config.yaml
num_hidden_layers: 13
hidden_size: 512
num_attention_heads: 8
num_key_value_heads: 8
head_dim: 64
intermediate_size: 1024
vocab_size: 8192
hidden_act: "relu"
norm: "layernorm"
norm_place: "pre"
norm_eps: 1e-05
positions: "learned"
qk_norm: false
attn_scale: 0.125
bias: "all"
tie_word_embeddings: true
parallel_block: false
init: "normal"
init_std_qkv: 0.0197
init_std_o: 0.00386
init_std_up: 0.0197
init_std_down: 0.00386
optimizer: "muon_variant"
learning_rate: 0.0113
lr_mult_o: 3.0
beta1: 0.95
lr_head: 0.00639
max_grad_norm: 2.0
warmup_steps: 200
schedule: "cos"
final_lr_fraction: 0.0
batch_tokens: 65536
max_seq_len: 2048
doc_mask: false
train_tokens: 372800000
max_steps: 5689
dataset: "wikipedia_en"
MLP neurons of a small language model. Each row is named by its layer, matrix (up: input weights) and neuron, and shows model dimensions 160-415. Each number is 500 + 25 x the weight over its row's rms, rounded and kept within 0 to 999. Numbers have three digits each.
After each neuron's rows, "fires in" lists the words (lower case) most often at its 100 highest values on Wikipedia text that the model never trained on.

L10.up390:503497485509507514517469526455481529518561498489527509515474495486504518505569546481474505489486512516523468531464534462461494544496445481525517450473519537510487537500458464527507510505519510497478484459489468472482504514549499487522504503480521519520511451512509459506494527496482495530489505468478486511480532546494508494528510562497545517468482522489523542497524502474485502520530487512508486555534537544523515483500507488462474522475452509473520474488502505512467508518487505480483519544437508510511518517522529516491497486487495489457500497495479557493511509509495553494497533507513528524525486504529493444486507530528510539485471522564481438518526485527493478529468508497475514498510498548484556519479514518512465487468540519494510508510501478480473490467501525
fires in: "at", "of", "during", "over"

L2.up955:504513519520523525494497546481471517459529538467465477480529548494461517549470507487489496485486462484477503534484521527521492454562500487523536486487458456510530485485508544518469520476493511495520505510488514511506495472507416522482534531517494506503494482518494481533507512517526461504495498540506495499443493535496487488497511473501481538506515465490540485487438495516494490509494474543470495441467499505482516507494480515493504453500500500484496534494507528522517501493490503461512538493484500520501504580449461495521514497554536527503459446468527475513488475490505513481513476531530489479507495520500496512535522510511508481502546476441447504487506467473496509511538539504479495453471492533483539485511474453438490511464499501527521463488556475574501517499553522
fires in: "located", "founded", "often", "born", "fully"

L5.up193:505501473480456532518485496509532503505482505492506508470480461503523500478480468534450504514528571491498511505518485519541483483518502482499519496477508483530524500505531536520495530486462505523483522490519495495479489452538545545499502477505463531489470498483513555481495482497466476461442532477487490487509526460489539490487533499509502509547505497491553499499509550533477463488491540490439519548494504466484515477487525496479505522507529475498527496505462520540454514501508490491474561529526473489532499478512541476541475528481491524492462512509510494528496504467499486527557539500459485506488494511491522496496506445495489480469487555491521493486494487494493481545515449516494484462509475534526508491458543515477489495522518491524507505521506538483499494477493489
fires in: "career", "studied", "award", "graduated", "education", "school"

L3.up64:502460473526525519501511524513481538480513485488488446540497489483474495508459529460487505479486533454508450459488468497506516515571466471500541492480493473486483484488499550509491446515536513529517494515547525450456511485489489548486529531490480528503498528521507515491520518565470529494473560522554518513488486518475514555503482474501464492538495539481510549517491478471543552515463472545484488470493516494473477518508491529518513474509492498470490534506538488503484512449535495518485468481459450505484490497503483499470490494513460522527503512504495450471511469522513490513496516506453498523480490497497505461489515503499564528528513475534484506525535485513490493476499466496490475475496513540518497474453504542472488489502487510517522492503505519454525464526500470
fires in: "university", "college", "museum", "institute", "are", "families"

L8.up420:494463517476497503519526471509546463487454470544517545480501491473501492523511480518511455500512506472529509531483541511519483498489504518517504544479503487534471485485468564506523478506524531478520502471470486485520484530503512540504488487497485460450529451507528537512507488491484533451462480488546500476485485516484544527511482452531519449491535508495503503492476542501492528468511510520463524481465524464473506461494525476533493538516497492515482469513519488509498511441503515467526470462481488532476451564509479496476504477531512494536488497485502515535490473486496522516480481504542492505511507510481497498494527432457497483496531515508497506485519480482467495463477522533489501495456540511535485502472457514517524515512444503514508487484535448503504487495524544
fires in: "to", "the", "on", "from"

L3.up98:522485474467512467521503484472486482479526542510550510516493513496509475570439468522531496453469515495491512513512489464529461450509542519485532516499475484481489460537513515515476516535499532530509469538470483481545525513534459533517425464498491506464499474484493504487479497520525530519506490512487458506472514496516506515532513505477479510510521523522518476523497471475507517517496518515484549492463508550472491520504506489532501492482461537536559527521473498501447542456502503512522489473514530478494457503465533490462544518510463501533506479483500495497503491487514532534475479485534531476511441475493493491509551527533477441399471464482498476555516481495520508487519491514510529446540507527497519545468528532519504498485519490493490539466466500555465494531521500
fires in: "on", "time", "day", "in", "date", "online"

L5.up61:497455503470529497490491552530513476493517448508514509490494495505485533489488511472497422497480468487489507508476498450520539484462498513523499495490501530468439471509506522531483544508453496506494508479491502521515488484472491507471501516506484565499485472498494489492502521501508477496547466526486497481522448485473516510498507550501478501496507497539472537526558539474473457478485491478513511522488520470508520500509480472515495515531509510511502497468507454530470502536485496526509518526537536485503480577510456508489521429485497478458527532535478491456536518506493510482497519501499516541489481503489490507509546489499484509496495525536515527488546526494512495485533482477527477505473498494531488459503554519514577475491541533510480477538487490534482471513505552
fires in: "life", "years", "war", "career"

L2.up735:492464492516558480524534512490529503529506498486517478525503502537542494496461519501520455493536522539503495488524522505543510456479486469469526506513504495485488498471511508507517453526469471516514472510486540489507458498452511533503490508469468476464504552489510489531483457491490504527524514531484488454552518491470465431485486492461548521548497577527528480492466497501488500506504510502469501469505518479499490477520473457526517491486483471534526492491525517512577504529543478519519501494516527499502496514507527477503529520492464512485496490558531498505547539487523499453494495511560490484490488499483487475513517502481521492486498445435502473474464489474451456527504506479468500531478527513518531479486540473485518515492441485498512506439522518514490446486526534
fires in: "not", "united", "note", "written", "previously"

L2.up99:528476481473507487541493505512492489479543490488484474490467459470519536484502494484551467521485478464520512460481470507499441507486479486509458471506470506494518501480516492517518493538459521514500509514537463509488505466500510492531497523485478511509540518510472512514547502486491561499541507504491506473515454475508520490498467472508550521501468523515501469475510497517496558520487478501436501465514480508451469534517548493520507467476502474499503506498503511502543462475505477487491523463498478520531479499477492523505509507467490559520523544493546536524493498474487547508492479480479442498508446496500493519528503488507504505493489463480489525498505516559436512471519497496507510500508514467511522539507471470532540512508467513485531549507574527519498487537513450
fires in: "game", "player", "cannot", "would", "players", "camp"

L3.up13:541489530510493501492497514490539482459495505513459537506505502556463518492457495523489513511518469522494477514479511516441499520499509537501533533500547459501523497496521528461505558516487561505499511517463489545498479486476488490500511499524505574471508531505459488551500462495446509558495518490500534477532493494483526472507451497471509471511482466521503509516500487482471502458499504474457488510469506524513504506505480461453470469564460503482515478507502499497496533530500504522519534474487511509512502510494513446524498522520539497498467498479469544524513513436514506485529499483509502491517479507497510502501495428424532508495518462509517478506447510501489526527461503470503496467491509511470504511498493454485549509507541503495502494505496493476485499494549498
fires in: "also"

L8.up510:449476500480489483509518500518533479503527545523478507531531557487531512471504462448509475482521466519524478485490499525510522514519487426531524504503520517507507514507477500519487517499514518445537497484462506509515535514520523502511513493468506500549529472499473518497506483503525518497523510498512520523525570532447499481440471516528495500507521510461485544517490462508468489486493458539485499488530511528475504495509512497467460560506450504483536490528508471489495530513505525444515540442486493499494475499478528514496471515485501487496462534515475521520464492511467517493518501518480456469501506495504448491487557523464473486498519512536461469489491494517505523481493529505510462518505517502506527486467515521474483524518500475475528522487474512468517506468473488
fires in: "of", "at", "play", "playing"

L2.up1021:509498480518527454514527500517475518507535506530499456487450479479498486523521487481524454501518499513519510539509531492532490507501490521472542482519475550446503504539495516451504473494505518514516517499517524504464571473494471514486496512524449477527495504492504535502515469493507478526505476522531540507498497474513467538474524504541482549535490491469512509544553472484481507496532478479507540471461572506502465508504475497500533461477522471532510501531528492498498508485550486490513506510507506499509469531523491520481493484473507509499489485477521489500545499500521489497497475485451506492531547498500482483524475465507524533488455515491468474440471537482554457523509455508482502487495482520501547500511499510570438553519555500512486507493486456535543464471489528
fires in: "year", "season", "day", "years", "week"

L3.up618:505490512486495500472533488553468461480443496504471503471514521459499476546497495431481485472501482525483458505507544459483520486496475455492514507466470510449531518541492534443480506454449504493542505492538469513465482475514464571498505459474514501488489515495536462503532473504500483484506515472527525510518462535440452499551490547508450495527478534467532501502517524512489503518506494495484481513502497465488478478454570526477451510503505491502469465495480513497526492506498483474462471530506495512477458517523467477521489515484500465519479526491480497472495536475462460483503546529528481527498491538463502551513515520429516464476492477454516516500465535492523501497491520445517491529509525560473487521529469508479551506498516498494490528450479518491508501517493504
fires in: "all", "left", "position", "front", "mcallister"

L2.up747:470512528503507486519468481493528512496500516507511514507500523468462494421481535499511506447480508527503487480495541498480490508511478504514550467509466473551505521519493487493541529497500549498468492546574463486485499458517500526499468491546508510512512500479476524489480512500507509513515532526491524520507471500489548508494519495489457482461527513478487504542492518452486541477525476492489481500467506510544514531458504499491498484537523494468504462539494517507479501496515507480537518512520530518488467470553491506470523492490505560489455456478510489533468516501513471490472492500533519493434497501517479544503532494454547471478510545538492504485466539525514476477513523513479456481511480462480537515488513539482550441515523457502467477518500497529469510509464530
fires in: "about", "than", "even", "nearly", "just", "top"

L2.up86:472465501524526467465520509550482518486480535457489507466472506483525475485532512471542474514509484477525504514465428521533531475497496510466550535520533474489502520518479516498502516462474523498462487489459516533505498485479510475501509464462502488481479485471468498512537472464474474478539484506492467504555484498516504480473491518470533477498480503512516478481511520507492429494527529520489538476485474508488476505520497506531499516487489501493495533477512540503505511513464471521496503482539500526562510546503520551464526532504508473484446492529509495508523497514483487485492509512469498510483491497520516500531507486446512530435522485469497507470439485466471538485453526476522480461498520519521526502523517480492512496496497497531489494514502513532516534470458476
fires in: "career", "loan", "netherlands", "she"

L5.up136:494500502432545502530491516499546465510518471483556517520528448488500510491508472500546498499509494508490480487523496451487477549515544486477503538518497459473499489490496523521481483520486558454507501487536474522504500486499501524475555459467513509538457480492495498478491500516489514529469460526523482511485508498515478474523468510483478482497481474506512504482534516509489515496492544480527506511489513518533515476506521468537486474515504484523503501440515509484543546517495490533490500480511476504478502470489496496457505528527489446460494506473493539474502511470513534481450493513457523503487544463530508520520496526496483490528524490517453509499533440525483539470504502520547520514496494520554484524506521491492532506511501480513445533517475529481436488518542484
fires in: "league", "career", "future", "championship", "soccer"

L3.up308:477518490522533529502496480518471518548530515546550513490485455491496442500481518547509506558519549516521509470538534458502476506507480530494464533477470516462467501566475485512457443520472433520505495525559473498530550508462541535485537524514495503523512514488472497498512519547493496513518499518476513493515502512521532519465525566523468478516500497526504523494482477481499466524488488531498495477511481469530464478502509466484562507451511513486533566562451477517497500472516506488495473519495486514474471522495443500498472467478455497476508514509471454463489518538479474501498504460530469498541478538522497508521490485527524495470513506528483483522510490497504484517512464496494476508466516490495514521435460492509482506528511505470483511489504468514497473488478486
fires in: "year", "day", "appearance", "horse"

L5.up539:527465448489513535520505490508472553481469454539491527466506538508502533490470517513502484470522512508491529517545525501482512483498498511483495509543494533474543492533499420527458518504504541556501470500491454522450512532492515480498485539504502532491529465530496511565554504470458527439507515476481540458469477509521557519504499535503534526511567476533457509492491494504541467464561495477484450490495507468499505519493523521496456503518518499502506482518510494539540490496500489486513454504447497490507512475515469526444522523451528509489529544493501503482479494484440502510515519480501516501473499487479526527492492504481510492494438540500529443492519470516481496536523469480520509464518481512506448503479525480476504520499476485515534498453529511486524479507492470
fires in: "to", "not", "initially", "who"

L2.up77:512497482498477538508484503500502530512484472518500503547541492456515499522518524522515468465483514519525490486489483505499509445500536510483488516487485471493513494507511532458497532531450513497497523518508509475535524477462505553506493507497499526505521515478474501495519481474485506450506525485516502450524505529453464512487479480493496543482497507483512521515492503516487512519467517485454499502504511477507528539496465519536458528520452505522498486520503547500498489486532495539529533501526478465517534498504504561456525520496499480453508521534538490479447519496523489492427490487536484506492507494525502511500488496469520477501487474509508493513527511491499502508450502469494467496541502462479526516451489516501501496479484493513492518513479548507520511532542532
fires in: "united", "railroad", "history", "nrhp", "railway"

L3.up272:546535509498486484528482482524520528494460504509468498459460520507489547471491504549508494502519507504555504545472480522505510477512461497489513505475489531500513492545474522480475528487451482532479493517542478478453504491453467479515471529526500517491538505506463495475546506508534511489514514491487489473444513520470478495537485545491537480439489549508512513444513493522494487515496505515511486489516514503491516518499523457471529508415496498523492512482506455491479494481532492489473500529512466510490505509494464490540486481449514511518473546505476477515479489490491496495523485488485519484487519479518496499467484449540512539440539511572515459518509529522445526524491487492479547460511472513450505502484470458518491536496485532528512492465558497495498491502528522
fires in: "to", "from"

L2.up213:533547495494494550533492525500462474486443461510495526514488480501524482498497540460506481494487477537483457502541486488478498527455451520561497482515477536470472498482497471529506533503503484557503504517463448486539526516468493524504477491495503538497477534479495485453455490513500444477495526560491525479471477567520464456516532532502521517464484479516529532491541519503502520503506492506494520492542489464502504483506470506518498453508513464469511500499460496504458486506534491517479478462472463486527544468527500546506565501504478531502465520483516484534451531520482490462521514498513505498521485501466453498517508535502531498530508484456499496467475560469513528508474445498479454472504476508547488478501517551509505501531485486480503497501512510491497549497495463
fires in: "all", "he", "she", "equity"

L2.up1012:535501496483490436531491527520498517531493532478498443541466474507508490483470466504527523465516435513509468525523518495518507515491518473511497522477467469499483505471509483495477501530509506472473530525493517510495494512452489526511426481533487504412479486447481524509500482432489485476503528508478514548478540494440506494531505509479439510505505509480491489509517517527497483500550529485514497493484506474525501468526514539544491479497484495515482500497468506507510492504464467486517491508503519453516538520482483517484473483516505516498514451528533486530495514553496498512488472537518492477472518526532501485483502537511534511496494550514471517522538528479508541533501491498489489540471541494532522480483504471490492524498533502475509493493491504484470464491526492
fires in: "south", "north", "san", "boys", "ly", "lyman"

L8.up695:516524536548510473506536500519481497479528505489500480519512468482518489498519518508456530515540485536529542509472495495498489515476526535446527518529522557474485512522531519501492472543503512543483473541486485503471531514482458549532452478539514443482522481450483460497489483480489526530498502486515489487526490470528505497507516509485511496503464535486501483466525502462480499475515534502509500450519494474487522482499506505506474493490504456464502522528521528499463517517508493487516478482504478468491515492482487523464487541519520491504472508440509508460494473552489533486566490492459514523507498503489496519519547517494468485489448584506524491487481528472481498503505498506496531481458469450484449477471458473502521505539529471481448515488547509452456500540485522
fires in: "as"

L2.up661:532488493454436489490516521513503513496494482497505514517514457484476524503503483509481513485526493520507504454550505485471491480528519478505561461496520503554459522500496506520530487491480461551502521500491533537505534500517471538516469451525449462504500513478477501529484516460459467498516490493482509532497501487465492472492525483508498485474490471510514488472511518529474537483497543543512502485540539486469482478493533533519523515491482486548460468476503542485501542489503545455510538489475557465480496514508508491503492546503542494530512480512538503525502492516518449471504486535518506531520516477520495489488534482475547452483508473492485525473475491523512479490489501537481530482527470472538510510476491468489510493481522517485516545510518483521479473474517523
fires in: "each", "another", "first", "any", "second", "only"

L5.up476:487465481485509494477557514491522538486512455487512531493492525468465530493513530502503498506459436480528498506469496500455493514497465456475521526502484459497506480518500496484450534492464501472457490461515541531454522460468513505512483505500529467455488453494518486493455534485544505490442524515538484474497471488584505496471460489533503535484460512515514515528547526522498499462502495525475516502502520490507526480491494502529508486495479529538507486512515481498478494491479516523555476476529519497501497529491496518463503498462428542515484512499473468527508459510514494467527515482515562486494489450505513556504488529495516503472539489500520510537505479477561507469505510489485473458482530463488537493519498525517497499473500500490527493482507475493502495505484533
fires in: "life", "career", "time", "education"

L3.up153:458469487525476501464503503513482495485528498496476530521506462530497539520431464497522511504508492502484535516507475516492499476460529497511505507429538496498497512537508512542514524481478503513474496538520472502512435465502500493554449537496456532516559529567479513491492479519528520499504474518546495527498512484500532485474505516486472433526491473485515510502480528494507502524501511484533508519514483459460497493480536500498468537553501501493496502500516501500493508542469506503505505524492496496484498503496526454499529486522504468432500498490470464464508478471495480482506524475524547481504480478476543532478539494522487446421471459550462560529488516512553466469449494489525517502535523517550524505490494496530503503503511518523572491461515507497504488509497547
fires in: "club", "win", "clubs", "sheila", "mirren"

L2.up498:532498496549469471528473519531445485450485491478490496471518459482513528504467499524469469517467521508482481473544528541487483529460480496471540463484509526507526460500520479540491545507447572488457482485524536527475468477493497461501487508517487459486495514467503518541478490481479507490503523492475487523496476503478476511497485476458502479537519495500488466509474511495501521522542444473461517507513473463496461501539499507521481490532501481476510477545511503497521511499484509464512488562434510483537495472493527481497472516473557486444510512512454493473547505519492491507505518477494482473519479538506488468480484485466511494497481489504463528489498500526463516484523448498493528465518485521539537506535515459510521496481523476508497484474506505463482472472557517
fires in: "also", "officially", "well", "recently", "previously", "still"

L2.up583:511495526503511514506490495436468506519460484539483482500485486474513495494504469478516502501516512533488460501517477566539477447536463551522466489514530454452518501482521502486454528469488459507475528500540488457495506477524525527540462514477509554473466535500485506509503534507496474525519490496540470461508501530540501511501531480510497481460513471473493542541459503513475516489519533489507538512533500454492491505459457468495499457512461483567532513506503468475464476485529495516561487494529452455492493491497542543513519490482509499556507471481497536490457467485487516533496505518500514468504501486515515532497466538511527504506511488520488490499486500489520477502471481503500512525474500486475491466508500474508498521502506448501496555471536494490505509527496493
fires in: "children", "family", "students", "families", "staff", "parents"

L3.up438:491484465477493501470484527507514467518519500536545538481460476558470529488488528459502478512503454509500506501496502463500493489498501493509497478473508494489480498516530512492532492468478534521469484482530511537455527534488521504504495522491497466540528570511542491487471501496535531494499521481511511435483463442466499477505505507498491494517515543467529499481516489526506470530475502479519519489503504485476478489531495464486526506518524534488510492554512511466508556505472474496427505514456517521484439520514488454501491531533516527504483490514486487483493461519497509478466474467498478545529503514475461505483539461489473477516515491536487545522475490499533486454515507488502484495529513450529475490535519513503507504495445547513491499486512522502509505530507535
fires in: "season", "career", "deal", "contract", "year", "style"

L5.up330:517468482562533501471505490469468487507473498525486503501529513522446504486526520509487458498512473547516508554524499466543530507526480508536520544522524525474504469526510495468480545512530468512498510526473508476529534508527497535461481503504505506477528466488516537475476514520458472462502544527514509505517508523552490479512505473533487514492469484498472479456472554517465491504500515488503529536468490510453488505482519499482521494510481533519522485482506509529503531505502522504515511473492531534547524519520501488450460528506542486504483529496496487505487520523479498518487521465486482472504536526507435490520470487482517476486524472530515498505468503504522533505456434515502482507501466510473556526454514500550507490514507537476519493512511460484480508532528540
fires in: "in", "born", "to", "aged", "a", "on"

L2.up291:488529554444491474516522484489510506512490500470517460507466508504460501477465475496464511539492502530452489480507506517519491493509534461473504515525452458473503487475536512509499516503472465520497489494499512500539495529478510470501509495507498522498486463487515521521481537474492530485485520499491513435475500456480514503529446489492516460519494486523489494556505498495517476514475496472516520475461533455562489491493471514515506441481455562530502482487510485526492536456507516506506513522490506501468474512500515515542514498520517483538514502498498518536515499492454521518507533487473511467447497497466498495487482551482523522488475501514515509464500452477487498522460490497520472481506514500505534453525461482502512477478486504498468503481497514512542509526519517
fires in: "family", "children", "live", "mind"

L3.up54:480475514471502517548501518485515442469525522490454481465522539488499525510524508520530493547494468488511505533455538477512480503521482473541521492498504502500469505522451474499498502544494481482490508529508477505469471489485488479510495505457485513485472525478474488461469480471486465519482518506507503483466483504571500515513486490512528501485470494555484464494508500540465545527539519477472455478521479477483460493513540526531519535466492509530537481515537506488500481505492481492489495467491491478518487516481533522474541482528519569496488518486525525476502480476507485503522510482523478484502469489481500528506481497497472482502488490499507483525488525461481554474464494516537530466556504499477530510447501490476515485449438488523505494519525493477484483479499509
fires in: "born", "not", "note"

L8.up309:561476518569531505479487493533511498528499485529537513503515486482497468476492501505526459532460500492481474527479535479492511503519527560508460466503527482507481590474498522454501494482527514541489495483513467529484516480503473549509494456486537451484518448453470504518498455485464475494512484502539521529520513443547492440485486500509457518472450464516519508503471497479488456504504510476488484473529516484490496498478560485465478506468544468457427488550516536501514500516469484518566539473476499520505499478520500470533490461513518506531499470486480489564521542549465490496517523542491489475490542483460490524475504500519478519531540513561500492522504498492475493478475503509500467484514508504536509468486503506507479497533482509496486485479477520535534517498526520
fires in: "the", "to", "his", "reached"

L5.up691:507496464484538548499516520485500463523491512524475486509450508522499495536523507530549528468525535517513483526498446492506527515486493494520508542528558555443495502462488511509510494539460516474515519448518444520512543520500506508510493491487535518489468479509452501519486505443506451513502523478492501452480504483541476498462478502491481488534500493521557504503506519530501494453557502512502516469482501502527493493499485514559503535507496496528452519476510481478487465500475447509526462526571497499504537539500500488481500515444503488483480481505569461489447491545519480504509522471455517508486513509459487522496548503494530481501538456498491500461482521518516475507442458490512517465484501538508511521480485458486487482481461492527504520505501497513481501482468487
fires in: "it", "she", "he", "there", "who"

L2.up3:503502469503494464468477539488512469508536527530476525519500529467538454516441522529530486486459517478491490504486473470522515495496524499479525491484530495505465525506441556544564541512525483494503558478479466489494500471488458526542494551538513560491546502495480500463477514518493528510510505532511485480531495471498534524497532474479503591506495507472492502522468485521508490489532474507469484459501509493486499505503499485500489450517548510572534500501456505508518505502532489487472516516478531489496452511496508506491472500520486487483540482525489525502505479490486507468490491507497522477484509505481480481504489545489512493499533498456493525520476466522510536525496470474491496511553535552447513485503501476494474475532491511506522475492485435492464551514527519
fires in: "footballer", "mainly", "playing", "or", "mostly", "having"

L2.up199:539519518442519514499492480514479449503527508516535507474482558477478533537492490464543501503533465511536537497522520513545471528452462507534558496541512491464488529483478504504529498538505505507496499507498476507436513476507503459467483502530504510508509538484515529499493526493456522501500523475496523499475517462470495456514494507530524510476522484532514541483507498518481489458545511464522467499515467500478549509473474454499526490472478483514505480547468466488478511536451488449494506508510513515503495483472513501534466496524489482472493515470496529520436498423477503524458531469520437483524432540473450484511470458520500508501537503543529465472491511469529486497505495520509538494504523538535496494514495484483517488472486472527487485465536449521472536513487534
fires in: "born", "play", "league", "camp", "his"

L3.up386:495533467537528523527509491464469528530539478487519502479508494484493477556465497494452493519538482496474532503498498487513496504443476512508470481533489473488503493530483473480544490485480502482469455484549526495475510469498494460507515541514494453450460514490515535470495534487536521555512490504468508501547531475468498474487482512541557557496466496537519486478516506500462509468500531504549497542492475467508492522494490508498469484473468522493523504557471477513504554532541496468468495483489496543473492539496500477504525498467466511496474512517497479464476514517482466490542544473509491476522510514534530511478483510531487483521468483495516514486511509490512466499466494507517500503466497554494547539488503502530477520468522469493505499496485456503511508522511533
fires in: "years", "preceded", "months", "released", "embassy", "isbn"

L2.up12:514518508503504484476517534530486504501475518502531496510509503513471497510514488500489503504498508519525518544515509466467478497488530484498545521542535510536461515466473495528494514512494491569499482507557497468497553523501476512526516454524490506508475495494493507475490495520487496472505515545496496488470469534463483504539497497444449526492528489519490500462506481470462527495502527478504523532508524469461528496492527496543504521480500511531517474532495481492476435464510490464465484510483495492492527496468505500508518470513463490517526527458452510467497522511495514458498548524539538497535491517454497492467513568501488516431533547538507488494485500454447518503477456500492459534526467467509494485503520440530532455519490494486483507490515493547507490535532487
fires in: "new", "all", "from", "during"

L3.up75:529469467526471479508508490529504479488500496496482465506512522511491523459514475575487491473484490457472461462508492490510481479463510546489525534503480507464515552523476525494493495499550491474533469510470454544483492548504531518446511526527502539482484504516500477534533487517531499475484474519503516440513504490519469493560552517520485500491491528506481491516516497495484486473472446483482504484490483549496472465533508500524504447503479473470499506477513506477532513530493528515507505502492508443499503529509515520438509480497464533489484479468454514493483553497473491482500506504508475482504510490517490523495495487542477493517497501542497514459489517454541497542563496516498488465494523476498466484482515486516523464507490465531480493456519478520484496512506481
fires in: "for", "after", "previous"

L3.up692:524496492538493497497464536497473486526482527466453525508466532537517496523496525447489500504507545498526482497504484453495515519536524507463529463481469507456503470497556466521484492476480525523486508559529529537492505514503525495482520496554487496529455518478481522476503526487488457519503490543495501525515504466523513521506452525526523509519518484449536516555457538511466535495496544507479509450499535502508513567527531490482554487522479510525492485526479476468499562520505498490498509509487545471505483523525481513492493517492483497488459517523530482525500502525492538481507529501485484481510469530482463484470501419490557493492505495492530521490499478523551519461476462519481507479524534520533453510476512548520480493543564509513505505500507493501555480444488486
fires in: "season", "century", "world", "year", "seasons"

L3.up998:544459492483516494515509478495525501491499498475441519507511491482525455458506526479476465497516535548491493540502505479482499453469486485533517492484517472513483467478507520504509523551521507501516507506528528539479510477514500507464504482470497475534518443481500506471539501448503522499509503487441495498484486543492521481502515497499502498466473500507509512508517514494504484501482482478532557464491518481482511508487490524548502552432506527488471473515495461417483503474460471504492537550538523494456491490527533501504457489513513522482469516553500455494550497505500502482522466543547504462471521540524525506491511490473504514516480461514509505493539507511497501524508523479508516520517487525538492461490460470520446476472498485480507482485510520531474466496515486
fires in: "high", "south", "low", "north", "close"

L2.up683:546533490538459528477514522477487508522510474437498478468502489499529487496501505468497535485470430514516491492470475499515456482467503507470540509528497478526514473487480502496504519481506499508538563553503481499518482478527457459519533487492496491516493538477505495454470480526499523522473513511520500562509503505485501513452475495509455483497511499495499497450486514493494510530490485546537510475485491529482531500475522507503504473518496526519535541470486506497521503504508541464479489458507524537465532512479487493489512538505475448520520505464506496489490507464481495475510485487478514479518525489489467443493492461528510479477507527478495545546482529534468547526488476478491490468471501554446513554505490472513506512511476516503524477497522520488500500503515489
fires in: "they", "have"

L3.up862:521505515451469500437516525525504534490490491532501455475498484488497538490467499495504523460517501500526511515530536469461525477475471500511561513502491457473530470497519531508471538490513487503515508483529488521476501518506463527486495508498535551493466482507470544500522491495457484466510502494519512529466500478468500501508490506520462499474500496541515487523475488488493494475483489500447525544467495487491492480499479493482523482486459488511514482533549539496486482504469501486550513482441519485464511503507500443461490477487536470525511494522474527510494497530475521494445474515489504496541474458517508534534537519492550496487498528501484458484459503532489533530441520523478471483563490506508508487511493495475503478478518508485470483512519485491514483490534540
fires in: "only", "even", "hours"

L3.up768:518499495495484493492540508507488491501518485507569521481470547552507506483503481466474484477474504521453493499474487490498469478516507479515473494490529477548465512516568482503549501536481468470469515504540453507465530540496488518506538477486505509488505486532520483482519510494520475518473514494487474482465484464486472501550496514503523500507500473475511545459505464526531500556505457488456549497490524496524517464507485511480479502532457478511507496507523480491497514513508503549494501484558471527513499515531482506476523492518498514472526501523506471511529505520477488520468486484504501485530479518501464477508448516506475478459457509509467531457487510495474475479501484519485509467485527464538514529506504467486480508501482543475510541461501510496496470463475487
fires in: "family", "land", "sold", "returned", "studio", "private"

L5.up914:508486475516492508518474554485458488486461530515466487526504540513492444523498477543513500465530500504501491479537475509490512498492526472469520469513499449474470540509504498511554513553535497490527456508449458538543537500522481445501534512548499506501500492520510470507510506533525520524476503500476531497523496539530510513505493523483531497506541511526457520507500451510514506527507472530495482468486476496518512510496490474535436490496475500456456517509512495492474492526462455486485495538527458489510479489491545493447506487529506489459507531542503500502504499515480513491424490529516481520499486521494493498484478493491505493507498500534502492517508509494510532471487462484504500507525463519479517480516487481496455468514525514494469497570487535545527501449449529
fires in: "both", "their", "all", "they", "mostly", "mainly"

L2.up17:499507533509495459521495518553498510491491442494485496517504469489533529447518490479489506474559523535496447500474458491518509498514486486503524500521529485481509521478503492476503522513512476520499534465555477525479507502513463509463548558523481533543502487493535519465495519505490511481507461486487482516555475512534526512546522451502547522520492496487466489493480442472517486543529483510503481509501531495510539492504473481521519520472489515538508448486468521526483456489509484505512504515496513480483513495507505461480471533526483531515474483510510505504508461506519526507509479521480503477516539494532464472528512497442494512503505568487524519532461504506487496474541503502524505522455470493509494520514469499493474485522513490529474481503490515495484498477511542
fires in: "total", "various", "final", "however"

L2.up465:483529544495493535501525494468505478491484501496550469517479525498474499500491453571491469441516518496509496501513520535464492485551478490473527525506516492451481500500554484455516543486502459450462501506486496472499500514525455450475473513515528552487507503521506504505482472505509502545489494518475501523494516475529495540504530522553469509542490478496532510503512514467459511473447505469509501535467509521520501526508526490528558508487494496530518540505490502475483533506496532512483484469480494491474481533492509499522549519500506487511474505509512487500498549523535553481506516490507518489531490464509493513504500562474467498470486551509479511477499479493509476520511499524494441513510496523527526521475499495503524509461499523472520514490512489546494537451507483
fires in: "time", "years", "after"